MLP neurons of a small language model. Each row is named by its layer, matrix (up: input weights) and neuron, and shows model dimensions 96-191. Each number is 50 + 12 x the weight over its row's rms, rounded and kept within 0 to 99.
After each neuron's rows, "fires on" lists the tokens most often at its 100 highest values on Wikipedia text that the model never trained on.

L5.up83:42 58 68 33 37 52 32 48 49 51 43 45 53 51 59 62 54 45 44 66 45 57 47 46 55 47 76 67 67 53 29 55 52 32 37 69 45 41 58 32 65 42 41 41 51 53 36 63 33 42 50 52 34 66 55 74 53 59 35 41 63 40 53 50 59 42 28 68 31 37 75 51 32 44 51 26 46 52 45 43 49 40 57 55 60 56 34 18 39 54 50 63 40 27 61 55
fires on: "re", "se", "ie", "y", "ile", "le"

L5.up577:38 28 52 66 61 64 49 44 49 77 45 45 37 77 36 55 52 51 54 46 66 44 46 71 67 40 46 60 59 47 32 35 46 53 54 48 50 59 58 51 31 62 52 31 47 52 39 82 43 60 56 64 60 47 62 68 56 51 69 54 55 43 60 62 50 67 54 53 42 60 67 35 47 32 65 61 55 44 56 53 41 61 61 53 46 63 41 54 38 53 44 30 50 44 26 54
fires on: "ing", "amp", "ent", "n", "th", "it"

L3.up629:54 51 61 46 73 47 55 48 66 36 71 44 55 57 53 50 60 50 65 36 44 46 41 58 55 50 26 54 61 59 59 52 58 71 34 54 42 64 41 59 17 42 68 63 28 54 51 46 54 44 21 50 52 61 31 52 51 46 69 66 46 55 28 50 75 43 68 68 62 39 74 46 30 41 65 74 58 48 60 41 43 53 34 38 24 59 52 46 53 45 36 68 42 59 42 52
fires on: "\n\n", ":"

L5.up696:76 46 51 51 58 50 65 45 49 40 45 58 55 65 49 46 42 45 53 47 56 52 55 35 29 40 39 33 41 35 34 61 47 66 49 28 49 42 45 61 58 46 35 67 51 37 48 38 43 32 49 79 55 53 60 39 38 41 55 41 47 71 45 39 58 50 59 44 62 32 76 36 33 39 30 37 40 41 66 44 54 51 65 47 65 74 38 43 50 38 58 52 63 53 52 42
fires on: "v", "d", "st", "ev", "b", "x"

L3.up561:35 52 61 43 42 55 50 43 45 43 49 52 63 64 49 45 52 66 54 35 54 29 36 59 46 53 50 45 67 44 38 51 60 64 64 41 69 53 61 42 81 34 43 40 57 50 49 55 62 68 68 51 54 43 53 42 67 41 42 47 53 44 38 29 48 47 34 63 47 40 42 64 56 68 57 53 41 71 60 44 44 72 52 63 53 37 57 40 38 51 58 17 61 34 35 56
fires on: "\n\n", "\n", "orn"

L3.up447:34 51 50 45 52 68 39 72 52 64 72 38 52 64 30 33 45 40 29 31 62 62 53 42 54 51 35 52 32 57 37 47 47 61 64 53 30 36 44 44 49 58 59 47 56 40 59 43 59 42 35 30 48 41 33 39 58 59 45 76 43 35 63 49 59 44 54 60 37 51 59 55 51 46 54 42 49 31 37 46 40 52 63 48 50 60 57 61 45 59 49 36 69 37 43 53
fires on: "y", "r", "t", "et", "ort", "g"

L3.up318:39 39 57 60 47 58 38 43 65 78 44 15 55 47 28 58 34 57 55 36 65 38 30 39 41 48 50 50 42 53 48 39 38 47 37 66 41 50 48 44 04 39 73 54 24 61 60 58 56 39 62 54 80 47 49 36 45 62 52 41 52 56 43 33 37 50 42 47 51 51 55 57 43 64 54 57 60 36 47 47 53 45 45 34 65 59 46 38 59 32 47 59 58 22 40 37
fires on: " Sh", "ak", "n", "y", "b"

L3.up83:57 55 50 69 47 42 44 61 49 52 43 50 60 51 60 61 42 56 51 68 51 73 38 56 48 60 72 29 70 66 45 67 51 38 50 61 28 56 58 52 54 40 28 40 62 56 56 57 64 54 47 74 43 45 70 43 36 38 40 51 51 63 46 72 44 48 77 53 51 42 63 52 79 57 41 55 58 58 42 62 54 56 71 56 51 61 43 52 51 53 45 69 35 58 37 32
fires on: " e", " ne"

L3.up72:50 40 58 35 54 56 52 40 45 53 71 32 63 51 51 31 75 48 38 44 76 55 66 53 51 59 70 49 58 61 61 44 60 60 45 42 36 55 71 73 33 44 51 68 22 24 54 55 49 51 53 38 47 49 27 35 51 43 41 56 49 54 47 46 42 53 50 46 60 46 53 42 39 49 41 53 61 47 35 61 46 75 37 51 52 51 65 64 61 29 59 67 32 69 62 63
fires on: "h", "w", "ach", "t", "ak", "uch"

L5.up236:50 56 55 41 41 77 35 44 48 67 34 49 53 50 50 43 37 36 36 38 46 58 51 65 21 71 32 40 61 55 47 44 35 82 44 33 43 57 56 72 21 50 55 58 44 66 59 60 51 47 53 46 31 41 66 43 50 50 59 79 44 44 29 54 58 28 45 55 51 48 48 50 60 42 45 64 57 46 55 31 51 44 73 58 59 63 68 68 44 52 41 49 64 34 49 34
fires on: "end", "id", "b", "w", "ld", "g"

L3.up521:40 43 51 41 36 59 58 46 46 46 39 62 48 52 32 58 60 55 51 33 54 42 61 36 55 37 57 34 52 39 34 67 55 51 65 40 52 40 54 42 42 49 49 73 65 42 56 57 42 39 45 72 55 43 58 52 63 57 52 56 39 61 49 52 78 58 47 35 59 38 85 40 57 51 45 36 38 66 50 48 41 43 43 58 41 47 60 51 77 52 49 48 63 51 65 47
fires on: "v", "b", "d"

L5.up213:48 51 47 59 54 50 28 54 37 54 54 38 63 50 36 58 62 45 38 46 49 50 50 53 54 57 79 49 49 49 61 58 49 43 69 48 35 23 64 27 51 46 57 30 32 55 66 38 37 45 63 57 67 53 29 47 56 67 48 63 54 35 57 35 62 57 60 59 39 63 50 49 46 43 36 37 48 43 40 45 46 27 50 55 37 29 50 60 40 49 50 26 34 43 39 71
fires on: "t", "r", "ing", "ard", "op", " Tr"

L5.up329:40 47 42 70 61 70 44 62 62 59 47 55 59 27 61 35 48 63 42 40 36 37 20 67 40 58 54 44 64 64 49 60 78 66 62 43 47 52 72 64 45 40 45 71 46 28 42 65 40 72 49 70 46 58 40 44 59 72 55 37 58 42 48 51 54 44 38 57 52 40 55 60 56 67 56 56 53 59 53 43 44 60 42 55 40 45 71 56 39 44 32 60 41 37 57 39
fires on: " st", "orn", "est", " St", "end"

L5.up680:24 41 59 39 40 61 53 41 76 46 50 44 62 57 51 57 73 46 56 50 85 67 52 51 41 45 31 57 44 63 35 50 42 55 59 52 45 64 80 66 47 57 61 62 40 52 47 40 66 49 55 57 70 26 50 58 40 15 65 62 53 45 50 59 46 35 59 46 60 47 45 56 55 58 09 42 48 77 75 54 34 36 66 54 40 55 30 45 49 45 41 39 57 51 58 38
fires on: ":", " l", "l", " c", " Bl"

L3.up646:51 52 42 57 42 69 33 45 39 59 66 47 28 41 59 52 59 56 63 52 46 34 26 59 34 52 50 39 68 56 40 50 69 63 49 40 62 66 52 55 60 28 50 56 49 74 71 40 21 47 63 52 37 62 53 36 50 37 74 56 51 65 66 55 65 52 47 52 58 60 37 60 37 65 47 40 37 65 56 65 42 66 62 65 36 56 61 19 58 17 60 53 54 46 40 39
fires on: "us", "+", "ook", "od", "ud", "y"

L3.up650:71 46 60 67 63 59 58 70 51 79 50 38 68 65 47 54 41 35 48 38 45 55 56 36 49 59 51 34 71 45 40 66 56 54 67 56 38 40 50 52 52 50 21 47 61 42 48 58 29 48 55 55 43 57 40 57 28 37 48 55 48 49 48 53 45 64 63 63 65 69 35 62 64 50 49 47 48 43 29 37 50 41 33 66 49 42 63 58 49 56 56 60 43 54 52 32
fires on: ".", " e", "-", "om", " to", "b"

L3.up363:44 39 46 45 49 58 59 57 55 32 53 60 60 52 23 33 41 55 35 70 28 57 64 73 49 66 66 51 48 26 53 39 53 65 49 51 43 38 54 61 65 46 36 53 53 35 46 48 34 55 52 35 49 49 57 34 71 25 60 42 28 43 49 40 59 55 48 47 48 32 64 49 57 69 38 51 18 63 33 32 64 61 52 52 42 47 45 51 47 35 46 38 73 51 47 50
fires on: "\n", "\n\n"

L5.up620:48 41 57 52 48 56 46 61 72 48 62 33 63 36 67 56 64 59 44 53 49 42 57 59 70 31 56 57 62 24 52 64 57 55 38 61 41 51 60 60 81 29 42 68 65 34 68 60 69 37 37 35 77 58 65 47 47 32 71 55 67 41 37 60 45 70 60 62 45 41 58 62 53 57 38 31 38 77 60 35 40 48 55 44 57 43 50 48 55 60 55 39 45 58 40 49
fires on: "\n", " l", " rel", " L", "l"

L3.up20:47 22 40 36 33 52 37 38 62 48 69 58 69 38 46 39 56 50 54 52 61 63 50 34 70 61 69 48 50 38 48 42 26 70 38 57 44 28 62 35 51 42 64 69 36 63 49 57 50 38 58 47 66 52 33 56 47 31 55 41 46 46 65 35 52 53 53 41 47 28 38 47 52 60 40 62 63 42 62 60 16 45 59 53 49 52 45 36 60 57 58 41 54 38 68 30
fires on: ".", "n", "y", "s", "F", "ific"

L5.up756:49 40 49 54 22 56 42 45 43 53 61 39 43 59 21 51 29 45 48 74 39 50 40 57 68 36 58 47 53 49 49 49 44 56 61 40 72 67 47 53 56 75 35 57 60 46 64 56 67 44 64 52 64 59 61 41 32 41 57 49 38 57 56 65 73 46 38 43 25 39 53 54 53 66 38 37 46 71 55 52 42 53 58 57 37 51 66 52 41 57 39 42 66 44 48 38
fires on: " M", " L", " G", " W", " R", " B"

L3.up388:66 42 40 44 60 75 19 53 57 68 44 23 48 59 62 39 41 48 45 47 52 43 50 46 35 56 61 59 53 69 53 38 61 65 44 37 40 43 44 47 41 20 55 39 67 62 40 41 58 69 59 44 71 73 71 52 40 54 52 42 51 41 52 49 64 36 48 24 56 45 60 55 69 20 58 49 35 71 46 47 65 52 52 66 42 62 75 27 44 52 54 36 50 46 53 31
fires on: " te", "um", "us", "b", "y", "w"

L5.up504:39 56 53 61 58 46 39 71 39 49 23 48 68 36 39 72 41 37 27 49 41 35 58 58 60 31 33 54 28 25 35 35 56 58 67 60 53 45 57 47 43 34 42 54 51 36 36 35 49 69 53 43 36 36 40 55 48 43 46 38 60 39 58 52 37 54 28 67 49 50 55 58 34 48 37 52 46 62 50 59 63 45 45 55 31 27 34 32 35 73 57 64 72 48 42 61
fires on: "ro", "u", "\\", "ile", "-"

L3.up174:31 59 66 36 50 53 61 39 33 44 54 24 58 28 51 41 38 44 56 55 49 50 44 75 62 52 48 68 35 55 45 79 61 68 55 40 66 54 49 43 62 48 49 78 44 38 66 41 48 34 45 28 52 53 44 60 51 49 48 55 47 47 61 43 40 60 36 40 53 47 62 54 44 76 53 62 55 38 61 54 57 58 39 64 33 21 61 50 59 45 43 53 52 59 62 43
fires on: "ip", "op", "ast", "et", "an"

L5.up642:56 36 45 55 43 65 56 37 45 42 68 35 42 62 55 49 49 29 42 64 60 44 45 49 56 53 46 64 60 56 56 56 54 40 51 46 48 43 37 52 52 52 55 60 58 53 61 69 65 34 68 51 49 48 47 40 53 46 35 22 35 64 30 55 32 54 63 64 59 29 54 56 59 43 31 59 51 70 48 54 41 34 41 45 47 53 45 56 55 55 38 76 67 64 52 46
fires on: "est", "ag", " d", " elect", " comp"

L5.up387:54 53 52 38 36 57 56 70 55 40 33 39 52 59 33 40 35 39 25 74 58 31 31 55 44 62 54 64 28 46 52 48 57 54 64 45 38 51 22 47 49 67 36 53 32 57 64 46 70 45 48 50 66 57 50 50 34 50 53 41 45 48 27 39 54 34 65 67 38 46 31 54 48 40 28 36 38 56 41 33 58 53 49 49 62 56 34 49 58 54 38 51 53 48 53 55
fires on: " B", " M", " S", " D", " L"

L5.up396:55 52 58 47 49 41 52 63 39 56 31 42 44 29 31 53 23 40 40 48 28 61 52 50 48 70 77 62 43 62 63 56 44 62 44 75 62 30 42 52 79 41 40 65 46 44 53 33 38 64 81 69 56 29 47 54 40 28 51 27 39 34 53 38 38 69 45 67 39 37 63 50 42 33 43 64 60 61 56 46 48 50 57 70 38 61 45 69 56 45 45 41 54 46 39 68
fires on: "ol", "un", "ro", "ul", " E", "u"

L3.up126:47 32 55 60 68 62 49 40 28 46 58 58 54 56 49 47 47 42 29 61 47 46 49 50 37 64 54 48 40 32 73 43 65 77 59 42 25 52 47 68 39 44 68 25 42 41 69 47 14 57 27 50 75 75 40 65 40 48 60 59 19 48 43 66 71 31 51 61 56 54 74 40 35 68 40 48 50 59 68 42 61 47 45 33 38 45 47 48 42 55 37 45 71 45 54 66
fires on: "\n\n", "an", "ess"

L3.up177:52 52 47 39 62 57 50 44 60 37 58 38 50 56 35 56 64 38 65 53 42 32 50 50 26 40 43 52 46 49 59 48 47 64 48 45 43 65 51 52 66 52 34 69 56 71 35 48 43 57 60 61 80 49 48 43 50 52 43 56 63 63 50 53 40 51 47 68 63 57 46 45 33 57 42 41 42 49 38 37 23 49 44 63 60 55 67 45 25 66 64 44 65 34 57 55
fires on: "es", "\n\n", "ent", "ro", "ul", "l"